From a checkpoint of a small transformer trained on Wikipedia.
Size: 12 layers, vocabulary 8192, 16.8M parameters.
Training: a variant of Adam for these matrices, 641M tokens.
MLP neurons of a small language model. Each row is named by its layer, matrix (gate and up: input weights; down: output weights) and neuron, and shows model dimensions 112-175. Each number is 128 + 24 x the weight over its row's rms, rounded and kept within 0 to 255. A neuron's up and down rows have the sign that makes its largest values positive.
Before each neuron's rows, "fires after" lists the tokens most often just before its 100 highest values on Wikipedia text that the model never trained on.

fires after: "B", "M", "D", "St", "w"
L7.gate58 [157 152 113 123 120 177 124 154  92 112 142 140 151 165 151 108  93 131 102 106 113  80 130 118 138 105  97 139  96 151 135 126 115 146 125 136 101 108 129 118 127 141 144 167 130 123  94 100  87 105 163 180 103  96 151 119 162 144 118 139 105 117 122 137]
L7.up58 [122 134 119  83 109 132 129 135 138 138 114 113 110 139 126 182  82 125 141  95 144 138  98 122  99 124 137 147 140 113 155 149 146 128 130 146 154  85  93 142 107 131 160 165 152 101 122 157 140 151 132 119 110 118 140 144 116 181 134 128 130 121  84  78]
L7.down58 [103  94 127 144 101 141 120 132 151 172 105  89  87 105 116 126 129 151 139 109 146  98 121 128 156 137  96 124 134 122 165 140 146 122 133 105 135 153 102  99 103 130 127 143 153 150 147 107 146 162  99 152 128  87 105 115 133 124 100 121 168 119 133  84]

fires after: "|"
L5.gate846 [114 163 128 122 131 146 129 134 112 121 141 141 134 137  98 153 113 135 116 126  71 127  93  53 130 144 175 110  79 119 109  97 108 143 115 150 116 132  99 160 118 154 128 129 139 149 132 122 113  95 156  96 203 119 104 171 117 164 135  84 166 129 176 133]
L5.up846 [161 135 127  79 110 127 136 141 143 153 155 109 125  93 125 102 141 165 153 158  91 172 112 143 145 183 135 126 142 171 139 103  73 112  64 144 142 120 110 100 120 123  87 103 126 159 127 136 159 105 125  84 149 148 121 150 109 130  94 124 128 109 144 144]
L5.down846 [ 98 149 102 118 128 144 133 143 116 145 105 169 113 145 131 123 147 123 134 107 107 164 118  78 109 127 145  91 131 104  89 124 101 148  87 175 157 121 106 143  84 151 126  97 134 154 143 138 139 110 109 129 126 137 133 145 140 168 119  94 167 118 135 139]

fires after: "-", "|", "\n\n", " •", " Fe"
L7.gate681 [158 129 136 130 121 147 171  85 137 116  90 137 115 110 144 141  78 107 142 145 111 119 106 130 121 140 112 157 128 152 169 144 109 134 114  88 106 117 111  96 137 162 110 206 151 120  98 141 129  92 146 156 154 134  87 135 129 126 113 129 136  89 104 125]
L7.up681 [124 138 133 105  88 151 153  68 159 111  55 144 108 106 124 167 102 144 146 105 113 131 119 120 132 152 134 134 120 101 156 116 124 132  93 130  88 112 105 123 116 137 122 156 130 151 112 139 139 120 140 134 119 131 101 107 115 151  96 128  99 117 161 111]
L7.down681 [126  99 134  91 107 141  96 135 155 114 131 132 125 133 119 109 175 149 125 128 138 131 125 159 165 110 125 134 153  92 135 116 129 163 137 132 150 165 182  97 120 162 154  73 102 170 106  96 134 144 136 149 100  96 169 112 127 133 177 145 136 136 152 123]

fires after: ":", "\n", "\n\n", " (", "No"
L5.gate970 [162 146 106 156 145 154 132 129 140 131 116 148  82 127 118 151 142 186 107 178 109 127 150 141 130 128 121 138  92 133 147 146 112 117 101 128 150  73 126 123 149 142 132 166 112 130  95 145 127 116 135 114 107 140 137 131  91  90 112 135 109 104 117 140]
L5.up970 [159 117  98 154 100 131 150 132 104 122  96 161 167 140 102 193 126 128 136 144 140 151 109 149 130 121 166 168 101 123 161 135 119 107 129 124 132 133  95  98 185 158 139 132 135 163  74  96 126 146 108 116 113 114 167 129 105 136 135 141  85 138 117 162]
L5.down970 [111 112 144 149 128  90 122 138 121 146 111 141 121 107 118 135 109 113 143 156 136 142  99 117 120 156 101  98 101 112 120 146 141 120 114 116 164 140 104  68 146 157 142 132 130 180 130 102 134 142 133 116 125 118 125 104 110 204 166 149 105 146 104 201]

fires after: ".", ")", ":"
L6.gate779 [127 112 121 120 140 132 141 137 119 102 124 103  86 138 134 169 197 128 115 160 139 164 115 143 159 124 117 151 137 104 131 142 160  86 103 110 155 180 158 101 139 147 119 174 130 107 116 128 154 124 129 113 134 137 107 108 135 141  88 151 141 164 108 130]
L6.up779 [113 146 146 112 131 129 140 139 109 129  97 193 131 160 171 116 137 142 138 102 140 134 111 130  86 155 158 110 120 141 110  58 127 128 133 115 152 168 133  85 118 130  93 101 136  95 125  78 126  91 149  88 117  91 117 150  92 118 105 112  83 111 140 111]
L6.down779 [159 121  82 128 110 110 107  98 169  96 110 171 106 142 137 170 176 120 153 128 166 137 146 118 168 142  77 147 102 154 134  97 108 110 158 140 108 143 134 118 150 148 124 170 125 137  96 122 149 112 130  95 130 122 121 116 173 133  91 130 122 114  63 113]

fires after: "=", " =", " di"
L3.gate1020 [141 157 119 171 137 135 111 131 147 108 144 124 127  87 164 119 152 106 105 159 100  81 159 157 156  84 139  96  89 147  98 146 130 148 140 129 133 123  49 107 129 115 103 124 118 127 143 134 101 169 127 126 159 130 117 119 133 141 128 142 163 184 118 118]
L3.up1020 [127 109  73  98 157 141 112 134 127 105 130 100 140 152  66 141 114 138 148  97  95 144  80 146 100 161 125 145 151  89 177 127 122 119 138 109  66 111 144 119 166 126 100  90  94 141 118 176 114 172 145 167 114 213 131 147  96 147 114 121 131  97 157 121]
L3.down1020 [139 119  91 114 163 133 136 133 139 105 103 125 109  88  92 157 119 119 149 105 143 179  96 152 131 151 117 113 150 119 125 137  53  86  98 140  80 126 173 116 116  76 128 150  72 161 151 110 142 143 103 146  80 199 126 158 111 147 111 135 132  82 145  91]

fires after: ".", "\n\n", "="
L5.gate438 [125 118 150 123 124 106 142 103 142 110 123 150 145 128  97 176 134 120 111 117 162 100  85  78 175 129 126 153 132 157  89 133 105  79 149  83 171 107 119 153 134 134 113 153 122 127 111 153 184 130 112 128 174 152 166 135 129 113 125 139 155 107 121 119]
L5.up438 [136 125 140 132 143 136 125  89 123 123  91  98 174 136 107 143 139 143 121 131 110 150 135 136 117 136 177 120  78  93 147 125 136 164 156 134 105 152 122 174 128 116 150 123  84 173 103 166 176 162  86 138  99  82 103 134 128 107 103 122 131 114 158 124]
L5.down438 [111 117 128  81 158 155  79 147 111 123 125  97 123 140 135 116 160 111 148 125 114 159 120 127 104 132 172 129  76 109 145  99 128 178  78 135  87 137 134 113 105 117 154 143  92 137 121 116 116 110 129 133 108 107 132 117 126 122 120 180  85 146 134 118]

fires after: " =", ")", "\n\n"
L3.gate345 [135 130 156 110 123 118 181 123 159 120 164  79 136  80 113 160 122 120 125 144 157  58 122  97 110 150 135 132 159 112 101 176 136 116 142 105 121 128 114 126 146 136 140 122 114 144 156 140 146 179 126 104 144 132 115 178  98  99 102 147 132 135 117 144]
L3.up345 [124 102 136 127 139 182 107 122  82 138  86 133 114 105 103 115  94 116 121 144  94 162  98 143 125 138 112 155 122 107 144 128 130  77 142 127 154 106 125 101  86  82 123 114 151 121 154  92 138 136 127 126 114 148 158 105 156 128 127 120 150 133 100  78]
L3.down345 [132 140 153 121 140 120 182 125 137 116  76 117 118  76  88 145 137 119 141 133 144  81 130 119  95 126 162 153 118  99 137 106 118 113 117 113 123 126 101 114 121 120 145 106 148 163 153 120  95 165 121 129 138 166 111 139 152 134 135 114 162 138 104 123]

fires after: " |", "|", "-", ";", " No"
L8.gate289 [147  90 157 178 137  85 121 152 124  84 101 142 171 115  81 157 120 142 117 127 110 108 149 149 155 134 155 102 125 131 134 158 121 127 115 110 139 164 143  89 121 135 135 171 152 159 109 128 127 110 137  79 116 108 142 131 121 134 160 119 175 101 114 101]
L8.up289 [114 126 156  98 135  91 132 133 107 115 134 148 109 138 131 104  94 139 130 154 171 122 152 163 105 147 164 139  84  82 127 124 164 126  95 133 100 153 114 146 120 131 147 130 156 115 130 144 112 107 149 131  97 123 137 122 104 122 159 136 129 149 115  77]
L8.down289 [106 147 136 154 113 155 116  87 118 140  96 112 130 130 137 110 162 125 178 100 136 115 106 106  96 117 134 150 116 116 151 121 130 128 146 113 114 125 123 161 124  97 134 112 132  60 136  99 109 140 106 147 146 147 114 121 129 113 144 155 133 135 123 120]

fires after: " the", " The", "The", " \"", " a"
L5.gate492 [136 153 173 182 112 156 133 127 150 108 126 119 111 100 144 104 139 127 107 117  87 124 170  79  98 162 152 136  82 128 148 121  80 120 101 117 142  86 146  99 156 131 115 113 136  65 120 156 132 141 131  98 111 108  90 145  81 103 109 118 125 116 124 107]
L5.up492 [ 71 170 126 145 123 112 107 148 136  77 134 147 136 167 116 113 153 138 108 126 147 145  77 131 133 123 126  78 127 126 131 134 125 119 120 140 162 138 127 168 142  79 105 131 111 152 101 120 104 124 153 160 160 116 102 136 109 137  89 161  96 118 162 130]
L5.down492 [114 155 141 114 147 124 131 137 137 117 154 146 145 214 132  92 137 129 125 103 122 136 160 119 103 125 111  78 129 114 115 112 110 126 150 146 132 107 129 148 149 104 125 146  78 137 103 137 129 174 182 139 107 101 144 108 129 109 119 154 124 109 120  92]

fires after: "-", " \"", " (", "y", " view", "/"
L6.gate885 [ 96 124 165 168 125 161 121 132 168 187 155 118 152 108 125 126 120 177 133 154 125 143 109 123 126 136 151 123 145 129 103 132 121  89 113 143 119 114 145 141 116 127 104 166 113 140 122 152 120 133 144 132 133 120 118 171 128  79 117 134 106 117  99 177]
L6.up885 [101 133 141 107 147 170 129 105 136  96 167 151 116 116  81 144 154 200 180 106  97  80 157 140 143 128 149 110 151 139 128 120  96 151 105 182 135 126 144 142 171 118 164 132  98 136 170 151 140 100 103 135 166 131  88 142 126  77  89 116 145 103 117 189]
L6.down885 [106 129 134 110 137  84 126  84 146 117 128 133 107 124  91 129 151 141 120 115 116  98 127 158 138 152 120 135 141 185 125 118 103 161  84 189 151 126 129 160 172 120 169 127 166 150 168 140 134 116 118 125 143 112 131  81 153 119 110 110 134 134 153 181]

fires after: "=", " ="
L3.gate821 [102 105 137 148  82 142 147 156 144 149 114 135 144  73  86 133 147 154 134  99  98 108 145 123 105 181 125 161 159 141 101 117 153  93 167 106 151 126 142 166  93  98 105 107  99 104 130 139  91 152  70 115 179 151 119 170 150 133 102 107  99 127 118 130]
L3.up821 [117 112 132 160 138 150 132 124 159 147 142 122 108 143 122 166 109 122 139 164 129  90 112 148 132 129 108 124  96 114 143 136 157 101 137  86  72 113  94 137 155 128 106 104 151 121  99  98  96 137 131 141 146 117 146 114 105 115 155 182 139 132  98 132]
L3.down821 [105 122 135 156 113 158 167 156 135 111 174 135 128 117  88 158 135 107 143 116 137 111 115  72 133 137 125 151 138  89 120 136 106 138 152 143 144 129 109 159 127 101 153 154 150 140 171 147  88 132 125 120  87 134 122 185 130  92 120 152 132 145  80 142]

fires after: "\n\n"
L6.gate6 [123 129 148 148 140 146 123 136 131 135 118 111 138  91  71 163  94 138 146 115 138 105 117 109 101 140 172 109 131 130 109 142  90 127 156 117 114 143 163 121 111 135 135 170 130  89 136 100 135 159 146  79 160 100 109 163 111  79 117 106 120 139 149 130]
L6.up6 [121 186 121 173  89 167  88 126 127 152 128 140 123 130  93 123 126 148 113 110 117 145  94 108 107 104 124 100 126 101 123 114 126  91 109 150 150  81 132 124  83 106 151 116 145 101 117  94 104 127 116 110 164 124 142 131 102 115  75 154  98 150 128  71]
L6.down6 [109 128 142 139  95 130  99 162 134 123 117 118  96 116 135 140 118 102 126 122  74 134 106 135 129 133 144 178  78 128  97 158 130 142 124 132 125 123 153 121 133 102 123  99 110 100 133 121 135 155 164 135 128 147 117 142 114 151 135 150 133 110 142  86]

fires after: " Al", " l", " res", " We", " X", " She"
L6.gate619 [141 156 125 122 101 104  72 106 145 146 126 133 128 131 108 145 102 144 151 146 116 122 207 100 136 101 125  69 116 157 161 155 121 114 123 117 145 131 111 115 124 128 137 154 141 120 173 109 148  89 119 112 164 138 189 121 137 127 126 127  81 176 154 140]
L6.up619 [142 129  93 136 110 131 119 113 115 141  98 181 146 154 117 141 165 110 149  95 151  93 144  95 129 126 153 125 140 158 146 110 168 155 133 146 129 130 114 110 162 132  95 102  98 106 111 112 144 145  91 102 111 134 129 165 123 122 115  72  93 154 167 170]
L6.down619 [142 146 112 122 130 109  70 125 104 179 139 140 100  89 135 123 161 180 139 110 156 126  86 124 107 114  93 166 103 136 132 117 183 137 113 183 122 102 158 114 128 145 132 105 117 151 142 137 130 155 113 115 160 144 142 163 123 152 161  73 124  92 175 165]

fires after: " |", ",", ".", ";", "\n\n", " 5"
L3.gate178 [171 111 189 133 168 103 139 152 124 119 134 176 139 125 151 118 104 154 124 134  75 139 118 111 136 129 111 134 140 120 102 123 110 118 141 167 144  92 115 117 111 102 105 118 121 109 137 157 152  77 127  77 121 104 112  77 155 131 178 101 124  99 157 113]
L3.up178 [ 99 126 160 123 127 138 157 127 109 118 129 157 161 148 120  74 183 125 156 127 132 144 124 132 125 128 124 126 122 103 143 120 132  72 152 165 117 126 140 149  82 117  93 122 131 132 123 178 182 104  90 143 117 142 109 133 106  92 103 122  96 137 112 147]
L3.down178 [ 96 128 160  88 109 134 139 116 125 155 115 100 137 129 162 129 156  84 123 121 139 120 150 173 103 132 155 145  86 129 137 128 100 111 134 107 144 141 104 125 142 105 123 145 156 155  97 159 175 110 131 163 128 164  82 135 125  84  90 163 155 158 115 125]

fires after: ".", "="
L5.gate543 [101 122 150 168  98 121 105 151 153 143 134  69 118  95 118 163 129 133 131 143 111 110 105  77 136 129 143 108 115 169 149 121 127  98 114 105 100  97 158 111 124  86 135 153 137 108 154 130 144 128 112 126 122 142 141 110 162  85 161 144 136 171 134  87]
L5.up543 [105 160 124 140 159 120  88 136 161 135  83 116 152 131 178 133 145 107  99 132 118 102  99 140 146 124 180 115 116 140 139 149 112 102 125 115  84 119 133 149 110 116 138 158  96 113 133 163 163 122 114 151 137 137 166 119 153 109 148 174 136 130 139 121]
L5.down543 [108 131 124 134 166 166 138 120 142 135  87 108 109 139 180 148 132 124 130 102 137 129 114 128 128 125 126 154 141 138 116 123 108 146  82  97 103 103 146  90  91  89  94 139  86 142  95 122 133 114 126 118 107 117 144 111 147  94 135 163 104 114 122  95]

fires after: "|", " |"
L8.gate718 [112 140 118 101 150 160 103 132 192 139  91 115  90 173  81 120  94 147 102 119  99 117 134 126 123 167 127 106 155 139 118  99 121 118 128 158 147 132 146 158 144 118 133 160 153  66 173 129 167 109 140 141 124 106 153 125 111 138 160 129 145  97 113 156]
L8.up718 [158 130 124 123 110 128  99 135 173 135 117 128  91 105 125 154 126 136 108 104 112 118 124 130 134 105 140 161 121 177 101 140 106 114 140 147 126 134 135 127 105 123 136 150 165 126 124 115 127 141 173  90 124  97 128 119 110 122 114 135 162 111 121 162]
L8.down718 [129 151 145 145  89 137 102 116 125 153 124 114 154 133  91 132 144 145 127 125 154 112 104  98  93  55 127 172 149 143 110 141 111 130 108 126 143 114 130 115 106 126  87 118 133  90 142 111 147 127 158 107 151 135 143 127 150 130 113 175  79 107 103 147]

fires after: " (", "-", "\n\n", "=", "\n", " \""
L7.gate774 [139 112 160 137 115 135 148 163 139 136 140 118 153 122 121 120 107 174 136 133 106  96 101 131 129  88 151 104 127 144 171  92 125 147 165 146 145 111 114  92 142 141 150 131 136 108 147 118 114 135 125 145 141 161 152 105 131 167 172 124 157 118 148 121]
L7.up774 [100 102 156 101 126 164 149 133 128 140 142 102 124 130  81 127 172 115 167 177 123 132 131 143 139 108 123 144 104 138 152 120 149 152 133 131 148 132 129 157 173 104 116 106 118 168 124 188  70 118 139 139 116 169 122 145 122 102 133 171 148 123 113 114]
L7.down774 [120 124 125 141 124 136 134  97 140 117  94 128 124 140 161 151 120 119 107 111 122 136 177 134 151 122 117 125 111 128 154 109 177 167 117 151 140 130 121 152 113 175 137  82 202 138 108 159 146 153 103 143  95 139 101 138 121 114 147 168 129  91 111 122]

fires after: "\n", "=", "-"
L3.gate853 [159 135 123 120 139 104 142 119  69 144 135  97 113 148 148 158 119 101 109 118 150 149 139 151 122 126 126 107 125 117 149 135 156 157 146 197  86 118 122  94 153 140  98 153  99 138 127 130 114 136 144 151 124 117 133 148 153 118  57 166 143 136 123 122]
L3.up853 [155 109 146 155  86 147 131 160 113 167 112 167 138 140 124 133 156  70  96 149 165 141  54 135 126 146 170 146 139 132 134 137 122 128  94 135  78 157 111 136 117 103 141  99 134 124 107 122 143 146  77 102 119 130 166 137 158 144 148 168 119 167 108 153]
L3.down853 [143 108 137  99 123 110  94  97 148 107 102 145 170  83 146 116 155 118 132  91 128 128  96 105 162 132  89 126 131 123 105 142 106 127 134  65 162 145 129 167 116 157 159 173 116  83 114 142 132 116 152 135  95 127 134 120  98 154 157 124 116 117 182 157]

fires after: "-", "|", " |", "\n"
L5.gate676 [119 172 149 128  74 141 116 167 176 160  92  79 112 107  78 130 123 157 145 182 100 135 121 108 134 130 118 138 142 147 156 137  75 104 147 150 143 112 150 118  95 150 124 158 117 111 100 111 128 123 131 126  93 133 167 128 111 114 152 105 135 132  93 150]
L5.up676 [153 152  96 169 104 138 102 125 124  95 171 170 124 149 126 133 106 156 119 119 117 146 121 131 116 127 157 108 138 141 111  94 143  82 145 132 103 159  90 113  89 162 136 151 120  84 185  91 143 120  98 185 166 150 130 105 104 138 120 145  86  97 137 133]
L5.down676 [117 144 107  88 161  92 122 116  98 123 145 144 137 188 167 111 146 124 107 133 163 149 136 132 157 136 116 153 139 148  89 132 162 164 132 128 134 155 164 148 134 118 127 124 116 116 133 111  96 110 122 114 112 114  99 157 145 124 123 140 123 128 185 128]

fires after: "–", "c", "oma", "ti", "di", "pre"
L7.gate177 [132 104 133 120 127 142 121 121 121 134  87 157 106 144 128 150 134 164 109 114  85 117 123 146 118 157 169 110 128 118 115 150 158 105 138  97 137 134 130 135 134 147  99 150  96 122 128 120 143 104 146 108 130 163 179 164 156 117 119 197 154  95 190 134]
L7.up177 [119  94 145 130 164  97 164 127 139 127  91 126 103 143 143 128 143 163 107 188 165 125 141 144 137 128 161 109 145  99 137 133 111  68 127  83 145 119  98  89 137 110  66 124 111 117 114 170 156 116 129 138  92 144 134 140 149 155  99 181 120 164 136  69]
L7.down177 [140 143 104 105 108 122 148 130 113 107 114 138 115 121 122  88  88 119 140 117  88  88 143 111 139 152 120 115 108 162 117 138 120 107 154 120 122 126 134 147 118 125  91  87 119 150 111 162 129 111 120 106 143 114 171 157 125 106 135  69 128 146 138 107]

fires after: "\n\n"
L7.gate573 [123 108 117 125 126 135 130 183 182 138 141 156 136  92 130 111 150 138 124 110 102 113 109 129  98  93 176 171 106 165 134 105 139 171 114 113 177 120 157 149 146 133 113 135 121 111 116 128 154 138 127 139  90 170 110 123 168 108 100 122 121 120 114 121]
L7.up573 [118 137 153 130 123 125 130  62 156 122 125 163 123 108  81 158 140 155 169 138 118  98 134 128 124 105 141 113 111 145 107 119 139 124 174 119 109 118 107 109 109 138 153 125 163 151 106 129 104 139  79 133 170 142 156 138  98 144 131  99 128 132 127 154]
L7.down573 [112 145 156 135 109 131  92 107 114 110 101 144  89 100 101 135 169 112 138 125  95 134  96  86 137 111 162 127  75 154 137 117 136  95 142 125  90 129 133 100 120  91 119 143 120 109 113 144  92 157 135 115 119 157 104 146 133 141 118  79 131 156 137 122]

fires after: " (", " \"", "=", "\n\n", "\n"
L5.gate985 [139 165 114 110 108 184 126 159 138 107 119 116 131 116 124  98 121 168 120 157  89 112  93 114 163 137 154 164 104 136 114 144 130 127  91 160  56 108 157 106  92 125 122 154 135 103 111 128 131 101 170 112 109 144 149 124 105 119 170 187  86 117 118 150]
L5.up985 [158 174 105 124 132 164  93 139  97 145 144 141 100 105  73  74 146 163 172 152 141 155 104  82 134 124 116 120 116 197 108 108 111 147 129 159 124 123 113 110 104 129 132 112 132 118 107 112 122  93 149 180 136 135 165 158 152 117 108 174 124 146 108 174]
L5.down985 [150 171 125 132 150  97  82  94  68 124 132 149 125 119 104 125 172 110 136 131 155 170 181 139 152 137 120 128 111 148 106 148  99 134 156 137 150 134 146 140 118 120 120  88 155 114 111 141 137 130 115 136 152 112 112  93 128 116 103 121 148 134 108 131]

fires after: "\n", "-", "\n\n", ")"
L5.gate74 [137 139 125 105 134 110 106 118 131 121 121 142 129 123 119 129  80 124  62 135 134 150  89 100 122 176 214 133 128 105 146 126 101 101 104 151 134 133 109 117 100 173  99 144  89 132 116 168 104 107 133 100 150 124 151 143 133 139 122 157 120 157 124 108]
L5.up74 [ 87 123 149 138 149 114 130 151 134 118  99 169 145 116 131 150 131 106 138 128 146 138 103 145 113 118 159 132 158  78 139 156 117  89 128 139 137 135 135 113 116 117 180 114 104 149  94 137  89 169 127  75 143 140 157 125 138 157 121 162 104 183 126 108]
L5.down74 [ 80  97 164 133 107 133 138 117 148 134 134 117 151 161 126 133 150 162 177 115 158 116 121 147 117 109 109  82 143 188  97 119 120 135 133 129 102 143 142 100 132  97 119 148  94 136 149 144 171 135 129 136 103 132 146 122 153 144 121 129 140 150 132 169]

fires after: " |", "|", "kin", " man", " person", " Man"
L7.gate325 [124 136 180 120 119 135 119 166 103 138 142 137 126 155  98  76 136 134 156 159 124 128 107 135 138 163 158 146 130 123 112  94 150  77 103 153  80 130 134 124 105  87  91 135 123 128 141 145 116 107 126 131 115 104 110 122 114  91 128 125 170 129 106  77]
L7.up325 [124 172 130 135 158 144 103 134 112 147 151 142 101 134 150  99 101 165 137 165 138 105 119 153 156 163 125 107 135 126 123  86 105 106 155 111 165 126 131 131 158 154  94 136 107 133  97 114 110 124 135 150 126  90  88 142 119  91 150 136  91 126  97 168]
L7.down325 [120 115 112 112  81 114 153 118 122 156 115 140 157 108 119 109 160 139 122 147 155 117 100 133 119  75 181 168 155 150 120 165 111 164 128  92 130 129 131 131 132 133 152 169 114 116 150 113 133 113 146 148 126 164 109 109 124 137 103 138 169 129 167 115]

fires after: "\n", "\n\n", " (", "|", " a"
L5.gate420 [138 152 151 118 134 131  94  83 135 129 100 140 116 100 147 138 100 106 123 129 109  96 111 170 132 161 148 135  93 123 119  97 106 116 132 127 111 117 100 144 115 143 141 132 114 137 105 151 105 128 121 138 106 127 153 152 113 124 144 125 144 140 129 133]
L5.up420 [ 96 129 134 125 152 105 128 115  85  88 153 127  93 111 175 148 197 105 117 152 120 159 113 123 112  99 119 115  87 135 143 133  99 140 126 126 127 146 141 168 112 156 197 159  87 140 157 114 113 139 138 138  70 106 138 119 127 107 151 129 109 108 116 113]
L5.down420 [ 95 101 140 145 129 121 146 123 125 136 140 110 102 154 144 133 175 125 118 126 107 168 139 128 177 136  68 101  90 123 140 154 136 112 117 130 132 176 159  87 112 133 172 149 101  92 152 111 117 127 136 116 102 134 110  68 125 157 142 150 103  92 106 174]

fires after: "-"
L8.gate715 [157 128 115 128 102 180  90 102 102 139 117 155 132 136 100 115  99 140 151 118 108 142  88 118 144 124 135 100  92 106 144  85 108 108 113 122 130 105 142 101 119 105 150 181 125 111 169 116 126 121 151 142 138 168 147 109 153 133 127 110 115  91 140 130]
L8.up715 [151  98 112 181 138 147 137 117 108 163  96 175 123 123 105  90 131 147 148 172 110 143 154  78 131 142 125 147 108 105 121 103 134 144  95 149 135 131 122 139 150 132 119 156 115 160 111  61 147 122 143 143 111 108 137 113 133 181 109 162 140 182 134 183]
L8.down715 [ 97 126 100 137 111 131 105 128 130 152 135 150 104 122  94 136 163  82 131  99 161 104 163 133 141 116 142 141 133 118 122  92 120 142 139 121  98 184 100 189 116 133 112  90 140 104  90 127 183 176 155 146 142 150 168 160 113 131 112 132 110 133 154 123]

fires after: "\n\n"
L7.gate787 [124 142  89 169 122 189 115 169 144 129 125 136 143 158 133 111 138 117 107 127  78 145 103  79 120 149 164 161 135 153 125 124 100 112 130 147 135 103 169 145 109 115 135 169 118  83 100 108 129 104 106  98 142 115 156 162 111 101 119  91 119 129 113  77]
L7.up787 [124 130 132 122 146 141 160  96 155 175 187 136 136 104 133 125 164 142 165 150 108 101 119 116  79  95 160 116 148 172 160 110 112 107 106 135 145 121 170 141 140 128 116 154 146 112  77 131 120 129 111  77 134 110 107 161 141  95 116  82 126 157 144 138]
L7.down787 [133 130 126  93 117 105 129 118 136 139 120 132 131 101 118 125 146 124 117 111 104  85  96 132 109 120 154 111 134 121 167 151 129 118 107 111 132 133 112 119 129 125 143 131 121 123  86 142 131 107 139 133 114 147 114 116 114  94 110 116 139 134 117 156]

fires after: " Al", " al", " de", "Al", " l"
L8.gate636 [150 174 151 137 107 107 121 150 146 159 137 131 146 104 134 138 144 168 160 159  87 137 140 122 117 130 101  93 108 110 106 143 157 167 109  96  99 104 136 101 163 156 120 145 117 111 172 130 103 110 109  89 108 115 143 163 162 152  98 132 162 103 102 119]
L8.up636 [153  88  83 117  89 144 132 149 125 117 168 124 154  98 117 119 132 133 131 131  84 102 128 131  75 116 156 138 152 128 137 120 103  94 119  85 149 132 148 110 129 116  99 124 126 133 127 138 148 166 156 158  83  98 161 142 142 126 152 129 101 124 137  70]
L8.down636 [ 83 100 148 141 115 108 133 135 112 157 153 128 134 133 153 136 128  59 133 132 133 105 103  93 110 123 108 162 138 156  71 138 133 150  82 127 129 170 155  92 132 133  89  80 143 116 146  86 154 113 129 101 168 184 170 116 153 134 106 129 130 154 144 159]

fires after: "\n\n", "\n", " \""
L6.gate542 [126 121 137 128 125 173  99 157 124 167 133  96 117 131  81 132 137 183 115 164 148 109 111  94 116 144 121 126 149 115 117 116 131  99  74 133 119 130 125 116 122 114 114 117 130 122 126 132 112 132 183 136 125 117 118 128 128  96 118 191 167 145  88 158]
L6.up542 [ 94 133 132 140  96 112 124 164  74 111 133 125 191 109 121 130 134 157 150 111 120 101 150  64 144 133 115 133 134 112 116 125  98 144  87 132 114 133 145 157 107 126 123  86 161 100 140 131  80 118 137 111 111 113 108 142 126 124 176 136 137  90 143 121]
L6.down542 [137 138 155 148 117 104 176 139 155 121 130 120 162 156 142 124  97  97 130 103  94  90 152  95 124 119  90 123 153 153 100 106 141 111 144  84 124  90 134 155  98 116 156 134 133 115 107 118  53 112 125 102 111 101 144 150 116 176 164 116 133 113 144  98]

fires after: "|"
L3.gate157 [120 111 144  80 134 137 137 109 127 147 163 127  88 145  92 126 122 126 160 159 100 133 131 125 129 133 176 151 119 149 132 101 134  97 132 154  98 118 143 113  82 116  86 119 114 136 106 155 144 134 131 118 105 162 154 158 142 124 123  78 132 128 160 139]
L3.up157 [161 124 137 143 166  96 101 112 124 130 120 128 137 104 106 146 145 108 124 124 168 102 111 148 172 127 146 120 146 145 130 133 108  79 100 150 149 115 154 123 128 105 137 156 100 127 144 111 120  68 118 104 154 120 161 106 149 113 114 161 122 123 154 118]
L3.down157 [104 122 158  80 143 114 127  85 128 103 165 118 115 158  79 128 159 113 160 174 130 136 109 115 121 134 150 123 126 156 112  89 144 132 130 162 116 115 149 115  76 119 124 105 155 153 117 118 154 139 127 139 145 154 140 161 138 130  95  72 134 126 155 142]

fires after: " and", "'", ".", ")"
L7.gate877 [142 162 124 150 113 118 157  91 109 143 135 148 104 121  93 169 154 150  97 104 121 122 117  84 151 124 132 155 106 130 123 156 131 139 124 105 118 132 135 184 107 137 153 130 137  86 143  93 118 136 117  97 121 160 128 100 131 134 129 160  99 135 135  76]
L7.up877 [102 143 123 120 124 135 125 113 148 140 177 131 107 133 109 108 125 131 154 101 152 149 111 145 120 103 123 145 137 112 159 125 107 103 126 120 171 111 113 114 143 119 123  77 149 125 145 136 102 158 140 153 132 140 149 117  86 112 107 143 116  80 120 139]
L7.down877 [119 134 106 133  79 119 134 160 155 116 122 126 153 101 136 122 150 108 149 158 121 132  78 121 126 148 116  91 166 131 143  90 135 122 130 115 129 113 107 100 119 116 129 149 148  75 120 110 130 144 158 147 127 137 144 136 145 104 120 142 123 122 108 138]